{"n_head": 12, "n_kv_head": 3, "d_mlp": 3072, "norm_eps": 1e-06, "qk_norm": false, "parallel_block": false, "init_std_qkv": 0.0232, "init_std_o": 0.0288, "lr_mult_qkv": 0.5, "beta1": 0.95, "decay_shape": "linear", "final_lr_fraction": 0.05, "batch_tokens": 65536, "doc_mask": true, "train_tokens": 596100000}
MLP neurons of a small language model. Each row is named by its layer, matrix (up: input weights) and neuron, and shows model dimensions 80-175. Each number is 500 + 40 x the weight over its row's rms, rounded and kept within 0 to 999. Numbers have three digits each.
A block is one neuron, or neurons of one layer that tend to fire together. Before each block is what it responds to, as a language model described it from the Wikipedia text at the highest values.

Description: Sentence-ending punctuation. Periods (sometimes commas or closing parentheses) ending a sentence or clause, strongest after opening statements about films and TV series ("directed by X.", "the series.").
L7.up190:488539543519555515513563530463492502528540550510499493521425496529529503452479485473478534511443534558545521442504434551469519472478598530495468466475553490472495480413452463443519510525478510526524489496432517502529454430550504459609485497502529540395518459556548514528602472443499517543
L7.up221:504508471412502445444516575476503473555558526517473567440549472527468480574495548484439444489526579508498417504569479494473561430509497517589490491541473539423500485490516488476504513567480521496501404549581434496429568566486505521446493510472477473526552484487465557515509556517534513515
L7.up745:509536462454455454509531547569499431456536529483473513576533547489508500485453525488522510542459520408510457475487497491436541550551460506485482455487476522457426535522479468507510459506523491509493482462524467502474486541505456537519485466468550527492487474556554560465462541546546555507
L7.up903:473461462466542493539487470467498471525526494441511419558530483494547469550463510399426459473431545434507508538486503512505560481528564444418561423574450514558548447519520600472512532522567477408500490523478471499505512482440468470515481517508514443486539425482531492464482523575531484565
L7.up917:460441456555500399558525480530486538582431475545493505512541525541470535458519566514496482564565480606488541486503440510502512460536469530532499431490550482441465431411428531518466532487462484605461484532562488539461480523496569490503419475493550508450536448542527451394486530515540492532
L7.up1374:450505475507537489582534466475490442522509497515511572505565526532529483504515488536471582523471527489535515463525496471482460509528370473547498500529506532478487480521435505480460527480529516472422553475471565524491504496409524461492485529512456509520492429537517539438498547409535468480
L7.up2856:486508550505485523470470439578447462483560455511472498544496491497540520520467519449507464516524493484540463437472443467480500547533507475490523376519484484433420482488453472441473427601456457507534498533542524532542503520457485424554491486550515574495447468497531445503526542524575529519
L7.up2931:492540543531527490553487472525533447482495537499508470490451472537493481549509546530544502495447471516460577490460478483544465489425449515516500469586517516457462516439474521498523487488468553520486477431382497478485521496601464575497561484450455483492577544440520491534533549433482497485

Description: Preposition "in". The preposition "in" or "In", often opening a sentence or clause before a time or place, as in "in part", "In 1897", "in the field".
L5.up388:547494487494467456472497492432510453492476515429534444489510434494515449533479509492450476515547496500478511516538506479512547499440470478441462490550525427501513485502521434509516584525485565494541530568489471463507490516587523485462429537499481524526500520565553475450514425490531495537
L5.up638:501505517565509572501497564509570456547503575502512488517510486485538475500495458465412490492603550453514500562500532454462482529536496518433496502498518516460483531489481514425451482506482536540478503512508542560486489565557475581496496492538532517532543477478486491512495507545476492519
L5.up1117:553532458505403503527538444483498518412522564522539563503534562506523494415549466514405570448518568526516477511545515492481453535466529424469473532479504546531531565507487438525440478520507485547567466593443483505486463498473527532480535479506416512565470505526541493467503459539510553555
L5.up1248:514508501512429498427505484561499452444522550513506528517499551528547531569498416517526547502457489429536491463554506491477514429604557495459495549503463482502472483488539509557484483495411490486532453454434502537456521480495498595567464520528480488487478486560455476532478524497600485499
L5.up1339:524555501539557537509449473552498438524511518490469516532473517489501533467477435517482526505508581553507480557491526471457520481512455486419519436499527412448498476442550533604530500544415497517442453574436554410506546531445499579513529413528509474508557477526560442470530503447471482507
L5.up1622:597485518606489513498502425478547399551570519480543476589571443464429547477485536542441535525488471523460460509547509524479546488561447452518559519521557473534565533516454470516477514490478494533518463434450508485493466496552527454497429470518512536558566536492485515516473536406531493570
L5.up2471:492505565477506504522431466508522482541508485482483503558529523529485516506529559517400571531530522481506534495500518456531463487478552450556427531497505498456499595517483475430549553526492495537557454465494492474471454446524448485586436474496553533488592516595500422416545591533563535538
L5.up2627:497489512583484524486584457450580480496513524548510463544593545524553527495573412446476532488449499511573476550458511500482512501479546539512540504517513489557459493468496498542494469549476520555533524565530424507457435543521493499515465578508522521592550495515554510558435538476501487551

Description: Before technical substance nouns. Word pieces inside chemical, disease or taxon names (polymy-os-itis, hydrox-yl) and words introducing a cause or material (died from, such as).
L7.up216:480533517484414478515476517536541493565487536544513507428519527474454528452576488521545495476549434516569546545527442515505478424489579464457510465508544445461544509487533419465497596485533513493433482513510482474444539522524510508517516492487451473561443407551560463563532467544491588512
L7.up611:532485524492516467532539535515487551520511500540516539462580472425491474536480479414469465448532464531467480484483508484487407467494451456620541539486504548503547570531497444529472431535459511512497468541447485461425488479516472530422392462459526517603503479490457500525451552482513511574
L7.up799:580507499503513517537409543526476453491534469506442580566514511441555495449461526520479421509479542485513466471475439483501492449550488410493528457530492485576528453578437582553522538471500527553481498514507527551508541470516488490503506486477547483459545483493585444474493406520442520544
L7.up1074:450459488512475485518544483573439468506511575561586566511568531540541487451518552454559425562522514483493502515514451550476523445482465497484521517502513470478491448471472433489394503521504447542458484472500430469479536494499458438530566515436527496523537459466457466493399514487523499539
L7.up1257:564519583596464486536537497554447477487506465564438488522496525456516505460475498522506435464492535485555519471481521553532500471534510460493521503517454439492429540428447472473482495478466514509508488513498523513446509496531509442410532525473475516488491499469487463473477476540495580555
L7.up1673:488408420493539513535476497529533467422488500522489583503514491523449539525540480476524407488459500464463524468482488493511487473527488556443544509498463450485541518526477520495480508510484424440458437528498515493563513463465445464498498548428524558561474408442452526462472512519518504534
L7.up1928:451530506507408510487465458541543485465510444557447538508485463505556438449533499498489385496377500464428568435444479450579500463492526471478555492504418485474482485507447436487444517508433435500464519473469535437391501403559562492458485551513509536513555503479492549493519510486512505487
L7.up2046:524467500522450502523493395558521518467472538519428473545474488478406448542491560525534489508518513467549466446459526541538482527527460500551453469482510520420446476469491456502438455511475566472445485518471454455519466455546466452451453480552507532470464462431524505536476507489531613547

Description: Office, rank and succession. Words in biographical text about holding, taking or leaving office or rank, e.g. succeeded the throne, assumed the position, Ferdinand I of.
L4.up181:519491463522550523611489463547540485450571544526503528551512472447471564532486459567486492513542595526542518524500474541502486507529538561562503453519564505597480536513503493473523530526479451415479488434538500524501470532518532489517498481408479470474453528476504455573545569537523533536

Description: Physical materials and substances. Word pieces of material or substance nouns such as gravel, pine, beech, nitrite, tobacco, water, and function words (from, such as, of) just before them.
L4.up1943:504521504514544521562477500547554465456483494472534481527563494392536495549543507528497435466599472499530439527450519414504513524501483518517511540529496445468523583500516514511512440480480566547527499550527530466466569496499516458506512514442496505463498424483540432467499437573542504530

Description: Verb-phrase slot after modal/to. Tokens that open the verb slot after a modal, negation or "to", such as infinitive "to", "not", "otherwise", and first pieces of verbs (prohib-, ass-, den-).
L4.up2824:531551469552539505470515452521503485408562469562435476526469528511538514484503598404507509559486547529452444503474527476530513418411493448472533495468473516373485541490570538434531558491545472533522470473475437474561448549492511498466477548475449489503496512544527535534484539544456540526

Description: Sports season and competition names. Tokens naming a sports season, tournament, or round in sports articles and results tables: season years ("the 2000–01", "2022–23"), "the" or "semifinal" before a competition, won/lost, and table pipes.
L5.up79:442466584455469511475442528470482528572444514511584488460519512511527544474507467509501501521445522519504463450511550513462516552483477517546568551451446496508486525521541505484560488534573462529451485486532506489457530464485545496555553432548440462476566527562585445536531436503448510491
L5.up427:501498401440498478433535514456480459486486459513506580428529524463546472537538484533506499540519473483495501581473508461452594565487567547510506479535509507485490551482456513480481519558522462492514435517463521470432516546509520473531507505545576539432496513470511502517455478553534601482
L5.up575:546534502464517512463499456524519454524517511541522450510512567570569511454466533422548505475499506534550546477487479502551439492471535454478534518525540519532522557489445472542581471526584544501582569495511482522455486536454520491522433459517517557530501534538542459518463504470467561503
L5.up1110:439426524507479575581481462544481512510511450517492450453538522533490535477560499423523549475529523513491465537494521460468560542446517495519478558500469486458509423547529556525474476509366485504582490545503467493506461517549425478465490500523515456517512418479545414456472480572450511523
L5.up1405:562522546564511530461489488508474542507498465572463453460529540578467493591498514462481524441444460426523475520521442486596477444528469468497531553461432468514480487466386510488457499519531510465544475556555467513406465494461495469467458505491526466530420553481494479483484508573492523527
L5.up1916:567445471474473478453470467552542527534521494506388537439554469524508508454482490511478450474504518536507487524495474525505530512502521548492512494528519528468498521578557504482486456442521455485532509503493491484405511439476468469489458480451575549468504518405485548463494413563392542509
L5.up2481:548511444504488503544540442517467472485506449520467490437493434490527534504464505445473481505468495393460505496495512455461486515505447464505477449520461505504538449514495478487447498489529443444553448523490447454454480542485495442500511449481500494438476477425515506503507408462475540510
L5.up3026:615433505494559551460492460519511462500468499544485553479524495472495577535521480494514515514524475442447443446502488453570457458537486510533511528534522506509517528519461549476448547566495446456567513476535454494529434501502511578491516453461506524486578478543543485514460444508466430476

Description: Pre-verb infinitive/modal slot. Words right before a bare verb: infinitive "to" (first woman to win, required PRS to stop) plus modals would, may, could, and adverbs like only, -ly.
L5.up614:540472477505569468504521504507556510456496436527518545489522505504419547546483509513500498505443462517453480498520549459496422487507479463488514483552511515451468543440568469517498509472504562487438476462519441461501420503506524487502498517473517441484507476581474519457491559575525417549
L5.up1354:459540487463568522498499471509503530456465447536527404434595499468453543507460462452469491429490506461468504511515475564494476481492474514581444549562536542461496519553458522520483483529519510489529490488536530480416495518490512526412525427572449562502524533537483477490497526564536462541
L5.up1422:539534516541543535474491528559484533493493465490513494417538572507582529526483457394425564541469529526438552451493525487511457481417535458533488447474475492468528449518519549555527539513540421518427502546489456501496479501513522457468464483481505501514502421499479461489471509506567595413
L5.up1773:491497441526530529488586485453499549515477449499531435489502487522530508489516477482454493517489426455449547517474478581442496471472528493565502506467487504511489520512496485529489537560537489534510480527469557516513507503477464501503530470499506501519480475483546511549544523511606501467
L5.up2325:473557494471454517538474544437480480519480466502540462529461516451426508524443485477527457572423506434468432495533460482509520475459500502478515508561533506421499470485462529493479533550559497455502484441454454507500458497419531520430513496520497510540532519542524497510477532551476491499
L5.up2384:479431498493505510554511516486457448478426473479541410448467561525525499455510447505542507532418458538471446435481527456521504441504538515497456475514542476423534491469458476549487495510487474495447460544423481464474474491545489517527333532442539522582470527565485453461560521518514470557
L5.up2426:523530459475510553480511500444481443517536482498526515458466475497527471473546552483490505509491507520521481495546500453462513487512516502440500476490514475440474444567478509455475517448519429567512513498472444445536519526492511487492538472542572508536549564499540491502537483484469504430
L5.up2604:490528518483531481529478515497543525552549516436569506486546531491536522491547477597485542445440512549458499523513446505486515512455541559524514514506433452468507542530510440559500514492513509510534468523483510522429526540489519494481498512476539502565468513452495536519420462429458460445

Description: Sports competition context. Tokens in sports tables and prose that lead into a named competition or stage, such as the before 1920 Summer Olympics, table pipes, "for the Champions League", "Semifinals".
L7.up175:560547490507529537466535548433530500518609517534461500531484548471499493475503447472551494488553485612571493534397472503513523448516491549520530461554558548397523441486487500519466460542546504491477499508517513484491472492463465513517554433516431465537482518477559483421527511512608435562
L7.up682:463535495465544493423521496467547522508463498513460442472454487448473517473562489489477524544426509498528498497470443480430552428425500422457458495569446541433491502498513487482579484541509507440478529528483557495504483433468479550572496568504518505525564566523588464563473520546524523500
L7.up816:467512560593521522503557492503464457510437493432493516479495550502442469538451487459494554471508483457514481474442483472533505493470447569538414549494550602445460421515499523516514529478504515491541419551471571461467471472517428446450530469553564524457459474488549446562450534534562442432
L7.up1452:501494474589516445346518436472438480502521483456481388431501488491518516532509460492502516474559496503419544469370439522580504537483440496442511465524567521447510499479433476484466490468443467534442547503589449470539540503460463564448500461550505497504526443472547433441561501496491555436
L7.up1655:567453553529541491449493507482482470499562472459474477473515538506590495487453484451479581512542569515466448507486483500454490459519474513586475514478497498474461492517505513524544461634513531535487454566450516511521542464478414414511552492488536515518508559519506445502443532487474502548
L7.up2250:502491504562519469485498449494551542541478464534501482494490559489491562477510509466498491454449547525477547474416562465540586475514422453523477488471451492459485405500514505551485473488450468474531466483506453519488441454501364527594520473534533476483516480498517444519532521490536529424
L7.up2314:487526475523457508468466442503534517602520539493475492417546571473482551522504518487443548502560542516463542500504452460515483566576489520501515490458510548529491527525412535542474479529501435544484523523520618488493422486540529420493550515506460571532500602486555538547509564534466454444
L7.up2595:467504489460486453506485489501493493558496470417515432518526529545468515549530500515483515471453542505469477455507560532443498413510469510496500574522464598487477491532534487493550504531508579478565508455582475540501568464526487484532464506464467467437553463534605472503520522414467545570

Description: L/W-initial word pieces. Short pieces starting with l or w inside names, foreign words and abbreviations (Le, Sch-we-iz, L-le-wellyn, STL), plus stray 9 digits in tables.
L4.up2123:520514507419514507508500513511498521563499464482520493479476509432475534562513549517500510555521476589451491555464527419458510515440542501495521550512478508506471490400496515514568506499488443558422481498468495420498479537474459512552516548424547466516543545524469487523454499457517569520

Description: Row-ending table pipes. The closing pipe that ends a row in wiki-style tables (film lists, sports results, election tallies), and more weakly sentence-final periods in prose, as in "College." and "region.".
L5.up578:480526494528458524456499537497543528507467537496574454530484471446546526472456494482544498482525456490517430494390462490516486476520505541512539504543500526471522584489531489553518461521562568502482459554538523482489501493408463592504534468596532495469502487566510467566499530499493433503
L5.up589:422528440556536514550510508497485493457480453495550474532529476526514518468484556553473454488481480497493545539523550465523508460544481523425507543484476486489487501546444509521573465530484484556609556518476469528552499497503471574483493465541510525514518472574439565508512506464519516466
L5.up762:534455430529486476446429455434534506565481517600494506511496534507498539552434555439506476493486474491459575518541516557511538526425452523467549477571504469464553487507467461448492477451557515544464495501543539430495540499477480595512483559495474492454479491550590481551512504508493531527
L5.up1322:482512511443525489569494417461514509489444570370567495483523545537623422506482499517530396521460508447471508528498475499537486560398443485459519485518552518392445526485482504594509462507476529521492423566481541481484499449510510516531509457490525477524527553507531546549488500437482448503
L5.up1402:502487486450555480514434416533481523496443492479496524441518479448426496516422590453519474447501464453519533503480575543510527565536388495481493461550472527503438498518503573492496497524400539477502505457517582524532501462417478555494533463533529490496451545465480594572500492473517516493
L5.up2059:557501497447511525562547449503478418485507471511462484543569511524540490498424485487508493467485459482528452446561482522457505534520532504481507535439471514481521444447480543512528525497501474454542452489492487539546453443495527510532503498479525422483456477520532436507494556525462499590
L5.up2493:549513509515520500490471484562531479563472489471483493502470483450544453483538405534516506465510461564494467449557532535552501542456369504513523450534534487510526558581447534542511495507473480493514468489444520466477443508453449490427500466487474471556498431442474500498568501518482443574
L5.up2907:497574507435476457504520446489521469474454531562544480458489475453540515498448550474527511506534476488468448501478460436524491459428511500425477449530534509568526527478496485521480472495551464487458414483527456442517522481398480538501470531504500544454545520486581581492502529510400491473

Description: Pre-verb infinitive/modal slot. The infinitive marker "to" and modals like would, can, may, coming just before a bare verb, e.g. planned to, PRS to, would assist.
L7.up1271:511525429424560504490511485475476518525514439475377545482513555526550493561500499467527480484481529504493491517551490474397472520511504486410505455497456462508434537529471474462566546546494479539516487517520491513486529513533547437515537526493450521557477460522487479536431437471525567459
L7.up1868:476540485421483588461490509512543465454516504527463487504504493499512560507456460481514390519472484554468492478510500532511555507492494528554520541516451486491478496511478453584468434523481472508427467422507523523441402530599560562461501482496444519475411456426521468481490531441553547448
L7.up1931:474602487515485472517515541474550541546490473473441525532475478409473505513464461464479466449505471529512464464450550516524516496518411481472486445431539478460516517497441526480522465543512552542508470486503441549521476466500518560428463414533491507421529474487523457503507451510522491438
L7.up2025:500562444412461457458499537515482556487490472447502478532490426481579486445474506398568478444483433500482531494463447402499458524541454553512548492531433494492517490518460553478543505527536491553470491541477460549476537478539513477488428571477522487526455506546485431572524519488512532442
L7.up2267:559495510478513495529461537474483517473467439458553469519513517459498499500518486417537471499515536422534491430482537517507432533479484502412492492524475514445491571481475578411576480517465476482515463466502456511477508552537533549462481516428526529525474504539519494492515552527535508498
L7.up2348:492544459485387555434482511488535485460509531505554491477533495559463522513504460502513492494460484501474490504470555486469484474447556509456496444455476459519493518517541502505434498479538433516455545474459510483519504408443435518446526530514514467489489491462545493475471481539562467505
L7.up2365:502520418440549579493537484503517486480484531433515575493482572525558535506493481455491559551472502482535460538420530545470500543532514456476559473533463520434506548501559500523502482518510443585479472560488506474513489546537486411444471495510568455527503435464488525494531492553521570446
L7.up2799:508433501492512562507553514480552468454525526461490446489591488446447550505513505543451447495445476500450465483528494472530470480512509510569511458544527500493475524469473519501536494544493504555515549469466479488514500489501545468561526573439454421597506490465540465508478554560537536443

Description: Event and season names. Tokens inside the names of competitions, awards and seasons, mostly sports (FIBA, FA Cup, 1997–98, under-16), plus other named events.
L4.up294:509479552551452519476508588475500462485511490487541524478508477518540549445454465503475535435515536542503409501460572481486495508525497500521495529495571569451477523493528524491506466480504480426485481481535480487481452383523481484475468460451516409488573457501551426536563504506491479486

Description: Predicate role noun phrases. Starts of role or title nouns describing a person after was, as, became, or appositive commas, e.g. the first, a sales(man), District Attorney.
L5.up225:499499509512489579436468499484470456507497524473534535451494498504474500433575457518391491535488507505457567499484475548494490416480589549401552470489537516506473505515497523534499501542576449536509478514474520517508477461511462427518500535535559532508487439548479559494551460535434488536
L5.up269:462498405476491489471426576479491500527516500548462462489455470534504476486529501536421495473445530536494468520494534413505473435515499535445532523467518556518582435496524474448502484483513470509427528404460514485521504415510490500416528493508522455532475437529502478485440492498508508464
L5.up375:459521465534588556469451555511465490520512519510499493511492535485472496513523442497526442453479527529491533576502459551525469445516478579448495486495548549551458490467535486596524496483559436444496537538462577503521477433453505477547460514482493523490493527554483496485493457498496492424
L5.up384:441568498561514544489480543493516472515452513488560530519518441435573547439564455532462500538497540529513533527516418440521548442496501501495509460533491561542461521540510524552481461510476478484435562476498552538465481490466454477546471444549558492507546443481478464509519549496465498501
L5.up1352:533513496508510491456497559545391461510492512500533491508549507488472526488468520497490487491496486421513585534486474462448470445537426540477409532543470445471470431463542531555570496501535488508522506491432532440433506527435527485481506576484510528526429545505518441510532551531495534461
L5.up1816:471512525540506531465497532498476483476370594466500511457518525409492475475535544481481449483523582454481498443478479413469522431492440522477520462505468558562464480534453508528554498551474530518490531526515530537549595500483555502461484534484499531509559511511537420465483522491561499446
L5.up2483:440511470517519506525484514483465448582508491460470509526494494518507553499465479525455513449485534506462478574501559391518509409574473548482552513476519494507526591488555552508532474506540434473481519520487513511498458433489400481530450500486552479529534533488554421393463519490492471524
L5.up2500:448527472559566508483456515477494494534519511542531462497464541519555623514480457552469436448535609478462470533537351463536496415544519631486551516538546561450458471496503502578515430485582443481511472438470524495517538486510463461518464511492511462531594503535468518482480451483501482504

Description: Period and dot tokens. Periods in any role, such as sentence ends, domain and decimal dots (Crypto.com, 4:30.19), abbreviations (Mr.), list numbers, plus table row-start pipes.
L4.up1725:503503505457468467482553505486464530482520437463512498492468476470409472466524480453475537520482603514495462481509484412405491462516507551469496499468468497437514530477523534462537498551457491599493529591467499525473488541458561525483503451529520550468484511501504476503571486510523483441

Description: Prepositions after noun phrases. Prepositions, mostly in, also of, around, at, that open a phrase after a completed noun phrase or clause, e.g. locked in a convent in Rome, added in 1912.
L4.up1945:464477508441474478504534490465520441487543421508516478521523450463515531481450556496491558495525494447551495529457528593518460516432555546472524450532523507463453496557499483459521527547505487532511431483487472526477532466490541470474362500527445530464528478510474530507522516499516499495

Description: Word-initial L fragment. Single "l"/"L" tokens split off as the first piece of a word at word starts, after spaces, quotes, pipes or line breaks, e.g. l|oudly, L|ong, L|ike.
L7.up148:418542511467461507461541474483528479551444490524482488464449520481530515512518452495470548437437479575544473448495506498518474536484561444516474430492501479515516460545501493513510458503519530463535476539465493467471514492492470541504489481457533530523439487484452558575506518580564532521
L7.up230:476475481510530548495530502470524473514487496527469544524519547496483462574543556480550404553548546435531605483530544568552462609612495513459539482462501455578483516551471484544499503460473481495497512556499513495450467511485469517543553497456508474479519476560507467473431492506612548483
L7.up503:495523541541571460543555462504507442569534456521545496462497513553550491462535564414431452526554476516564540495441569476498545421461499481451456518454538502501493519517471502431495564551529449571568567499569506447530484582482551451480479525575566430464454479548596537493496543509574528516
L7.up534:457456458577488515392505513514508495545509485470577502457558427557500490497459456458457493524571532491429544500533504490538484468465529441475528502523469479470467526479430519451547453523539480526478557563444485364578454525516466567455531481463539526466585486443496585434494542513464403504
L7.up756:503511507528463479453526504477468510500562456570465512468546519508497560550558524515521472466529567539518476411578537472510534492478459431510486497485457482552447564480447504497506500461505492531518515469520492535500429506494499548504484484454565516569444530462491424508456559522505505514
L7.up1088:482550458479481486541490587498510508414477485521544556477520474481518409491507524429493487502499493535505506546522560526569500522501551465484536483465539420464459484521514476473468538554456518522506568541494527481478498510449519514566488482516467492515539546527534465463496441591521449474
L7.up1307:558419503514449406532582458519452498536497558542513491505453561473497549519568408469515508495514483555512524527520564481423498524535527515492488486555486523517421529509505463523569504481521474520435514512557475453529506553506500520460511525505508517456572493447589543440437497553465474475
L7.up2319:511516508494560530527527529545503454549513584543389522450663560516473429413542503519500482455546509456519513541570468515472523586481522500526506505487612538528537507479482482433459465489550478521533428554457476445485437431448423581408546480470525490536517468488517462488534465582485484476

Description: Technical-text mid-phrase tokens. Fires weakly on mid-word pieces and small function words inside scientific or technical phrases, e.g. "_{2}" in CO2, "is" in "nitrite is added", "ot" in "annotated".
L5.up180:502439487483523522517506591480512472489504462527447484559543504429582521473497494498564418514456503470537503463484511532532404461512447459468506550464444490495515480506502521425533518532492564540541579503434490435481505511539501454460517510453481507502534478507547485496447481501502578524
L5.up354:495515489580415496506482436530460513493464518561458546528504503509537429552559422497427464442427527498454562457578489473517455547512460465480535496508562487500480549491467534526537509540537489513501462446497418505481551498534487499506567509444457495451498510494472487444423583488506432509
L5.up618:509569523482455445507502435419477559562531510522505490535453610479433564588510497501535502499459584522531494456482541510511501584569547528474470478595559457444497430415546527595579444508521552466491482531545499521499468515532493563442537468515511518523409431408557475488522488492500490494
L5.up1644:583471519582489533556528464548493470446457515498487501470547514472499480511476566519492413475492485466461488471475525479517543486588516485520536491499478403506478479528473505477406433455483514508547483486443477537471508492489455451444513494481451455496523439486494504491463544516500483556
L5.up1940:494499483511491560496510446508550518483532547538485516541531521511517480482495475520502497511499502553459477458503427476526487411571526468447480542439530444430462501508458592462461468520556493466478509558361593520494545505436488525548500514477434511527532539499526506449521506461507467513
L5.up2128:520515482479495501517476445619516475506545463550505589449511505508549475454467500505580397548444539505488492485536442512572528473549492471497486487541484480542432544435499526508561514491432475480420459539479504524506504485468462463482437489512531439583535512468571533499496479476481500513
L5.up2414:538506492558472499580552446481457511508430526478492469505467517512465551500457532566513473516481436484523503439523488534464518453512499511564489466468502430478532508450460500473488474556477560484540497497510531509453570528467487502508432401505433466475451475520548477515476502493440507468
L5.up2650:533484441496468461561563512619475478523551445584529551468425565439556520489521539507463407555532517533513521551496415541572455500483553494513431537474495462551406538442520485456447483515540451476490530520584467496506536500456459469508515478469519442529478458560482488537499487486535518564